{
  "n_layer": 8,
  "d_model": 160,
  "n_head": 5,
  "n_kv_head": 5,
  "head_dim": 32,
  "d_mlp": 640,
  "vocab_size": 512,
  "activation": "relu",
  "norm": "layernorm",
  "norm_place": "pre",
  "norm_eps": 1e-05,
  "positions": "learned",
  "qk_norm": false,
  "attn_scale": 0.177,
  "bias": "all",
  "tie_embeddings": true,
  "parallel_block": false,
  "init": "normal",
  "init_std_qkv": 0.0395,
  "init_std_o": 0.00991,
  "init_std_up": 0.0395,
  "init_std_down": 0.00991,
  "optimizer": "muon_variant",
  "lr": 0.00745,
  "beta1": 0.95,
  "weight_decay": 0.0,
  "lr_head": 0.00771,
  "grad_clip": 0.5,
  "warmup_steps": 200,
  "schedule": "cos",
  "final_lr_fraction": 0.0,
  "batch_tokens": 16384,
  "seq_len": 512,
  "doc_mask": true,
  "train_tokens": 112500000,
  "steps": 6867,
  "dataset": "wikipedia_en"
}
MLP neurons of a small language model. Each row is named by its layer, matrix (up: input weights) and neuron, and shows model dimensions 16-143. Each number is 128 + 32 x the weight over its row's rms, rounded and kept within 0 to 255. Numbers have three digits each.
After each neuron's rows, "fires in" lists the words (lower case) most often at its 100 highest values on Wikipedia text that the model never trained on.

L5.up482:145187110123154159084111160188142148137113103111119056116157163153214150124139102169193106108154125110121119134141155108123152120112170115141146154106138130130147105122121154192107120066109186126049138108144137123109112142148101095099161079069098082147062156105141143098200145169130137076144134162116107138164110185106170054148135145119102133136172055119120142125150156072114080132113
fires in: "his", "this", "she", "he", "it", "her"

L5.up478:118158127074158081150131133164148140108100122114172078169141146117117144109135055131138093176132131144158218137147169112106088118105190066159114167140100128112139111101069106125086111195121156217149152113141115144157106102091177155113106130161119079106106102107129108103107178087102122123105133098098142118147134131058145153145119135122093090102197144115130143083094098108206167106119
fires in: "first", "1st", "career", "football", "he", "against"

L5.up449:099112175161100153075096181114111096103039108150130120121114134122121126084126090117166116159158160121118151126057156140122157115083177122124105091119143123126171174155148168157110152118154181162089122168129135087129121063130134155147171144156118183143065092079052136139099108122098117144148108184032103125141099177061131114156161169135106153153087089134077172201116124169119134141129
fires in: "was", "it", "can", "as", "also"

L5.up50:156114089194140119139122107099113170101178124119096107127104136023147145091140139204084142113083102154074165089092141159162119109166129128152103123088132144126137104095136127137189156107150118202171118153143168139080129112110134142128082134132172052147070075082127174103094125090154125133154161184122156158172113140083149131114166135071137052135160172120102174172165176128111169134120
fires in: "it", "against", "he", "january"

L5.up230:066122148116062125094159138119126158117154120221171052108110056081119160147167111132148085145121160113123149112114138187140089150150132092147161083187148093095170104087150083195109132081174134114095108130104152108088094180112083123185171144195147109140100174147149159143134099083175147069113128186145117118136163178120159123128084152097095175135129106129057155157105148112114106151188
fires in: "new", "two", "no", "small", "full"

L5.up567:135161078117097120151142136118125086171107080129070094146089187113134075119156125095184127120127157183072114144161093159112111122155196113093113151165160136113174144116108146080096123165100132158112099127088075112135117105084115114086176139159151060117050089081161170117109159148129075124145142209145184106110157189131101148102156068133162067179103104183101130086079135116174144115121
fires in: "in", "until", "group"

L5.up311:139128096066083140080125131150130146132133138125065115153127122134145114142127165160170162149137089176123139109098117175143143073142090050128183180125110087103059125135153112196127137116135152163114114128120113112100096098069207076156100101094121129169130150111161125134145086095084118201173056151165170129143095121068147068148108113174148079114129073153174102140124130129125107112133
fires in: "on", "one", "only", "i"

L5.up512:087127116155082130121070119123160177071160140099093093183154200109148151115187129102104087175140141135147137112067125110158127117155114146117152097107096105054167140112176062123170144115141126131077136098155128066102149137201127125164135082144139098121133124099153150142153092103170168100172116141118191080122101092076098132182099170163114125109168076145073146178153161119157140125107
fires in: "which", "who", "the", "but", "this", "a"

L5.up192:065088141125180104176142121083071098102145177137157158165144119126136171131114068126125126141143112050150134067160149077164101128100169103151144169143120128124107073082145082144156160134145148081117136148172136114062095137146106146171092114087147178174113155126152130148139173112154123086184150126137171164058108117195154109158118101131110128154144185135085138172114117114160091103094
fires in: "film", "until", "against", "films", "and", "before"

L5.up591:134174145174133137126112164099174105073094118171141136141117111096164095188095104142127155113118148117179056095164176165074130075113164151186143153177121130190117111149178077129116150120153108153087086136138129152103079167130156161120120106152104121122084140108104082122118162149132156106143133117125098107151133148073143126179128131139143153109183069100097070121122183142059174129090
fires in: "first", "the", "left", "east", "1st", "north"

L5.up513:131149113154111147149149149083147149101107164148114136178140104083161091142136130064143167079160119188098170132168156105118100157106108142081235112115183133123158182093161133087112132060105108123073149171170124111072093149092046136110133067118169186119149100126134153129152107129130143152157118129127113142144178137097111149210164129148108100160070117090105122128077154106166183162092
fires in: "a", "to"

L5.up163:156101095168090148135093080143184114091145135123132087159144132116155143168173096164028072116195159135134150119122128129122126118061120122172156102119127092080181100147137116171067099082086210144093206123129078073110096144181131088125114126197103124107100193150109183120134100130075139148123103120141146131126158132170183108136123115113076139138134137159090137107159162115080127214144
fires in: "the", "these", "a", "their", "its"

L5.up262:122164111155098123125095152102146124114177127091099102076052192183141110102130131133122144085136123136160138077160227162111100140135132125155080179152114063102112151074164159186098147150123121107132162187189147103101113105065174104173134079099134079112082137102103140119135149080161113092144146125155065128104134170132151047142111135135170128106166156096093152186132113175136136109128
fires in: "and", "he", "was", "it", "they"

L5.up606:158156117086101142125134110075149123054168136115149114160185122125093156167175090126091096189127122157109139132145137106135103124106122144176155144128186089090127145055121111155124149153083158136126154157118106151140159136137097098141096094147146084134115136147127181081096070149167133099152103101086178125135062098215149139176166163065162115163143089201159133157122121155051149112183
fires in: "they", "these", "there"

L5.up577:162116136108146216078078173133135105105076132128096093094162149093155160126156177094092162117119139136075132170183180177139113165158138164129093181086227166118105099148154073137146134139205115123140112135157154115106134124127141167142086128105106106109091081166127159084141102162091079136139083155118099076153118129139120113136162142122148102125104068146147160173111154135207126135115
fires in: "to", "by", "become"

L5.up496:113166099116143108079098147114108099130152125129105131111108167093145080092064118069145144175170103138139183203137116101099194139128125077139167103144125133144154211109101130107119147164092148090110109179084140123061048152154152117164117174129110149113095095149149122135093114112140176150187114166160149119166142105134118138123100149128080120086126105144120172171195157070102131132123
fires in: "while", "born", "s", "washington", "former"

L5.up247:151110144136115157121117096157149128090098039151161150121128118143165095181160086129162106107150114129139150128149135100162169104137096120157184153085093194122110153112135152151131118102145110169185132113067106079120182127170132098136130097147103115151179138139109158206063149157114096149102123121151152143144051138155096125151102064131032123068124141096060115122108187190113143167112
fires in: "government", "however", "western", "southern", "northern", "announced"

L5.up62:134184078158130161083131157200201149105065171112153119095114112123154069071224150100142106137125161171111137146091106109107095092095186129131110144109116154140142130085125171167148069120140123129135120150129130109142132127136164040137158181098120118115098134108135134149125159140159211124137146117103123119142140069094164142054119161148138107193123150117128202137180132137109128138134
fires in: "have", "has", "second", "become"

L5.up208:061132163126132138146158154114119130123148134140108143142129191131085118132133102127130158100068124103125114115107151099092091078045112116175100176098159126129134082167107101146163118073110103188139113153115138127160124176114139128142078146131104176193147166109144045168121114128137116124136116147108094146225140197140148123159057149077112146144110168141116131110113111135120128158115
fires in: "football", "such", "footballer", "first", "built"

L5.up492:154152140056107091147132129219119131082160151144128138175153102079088133100033081084096104101141156101106134082144135142131050175104109137136170160178149177112182144090142154140147145175113115133154134141106149151127159104126084121108131130126138115096160131108113147111097089122130108111070081113119112121034132091115155150156123111122108156191165177153112166135080156090150169177108
fires in: "first", "conference", "football", "conferences"

L5.up588:147140113158135097147117092121127115140148054180140092162165192117076091110135123104143125141155100111194088158141123115162123126076122134156112105164149145100143148136168068165107117152143107184085121139137078121139081207139078135110121176144064105137152157126125125118122099078095138081152089179131155093108154142178155169102142083145095081188134041154075149113160153135142107140171
fires in: "international", "the", "northern", "north", "several", "her"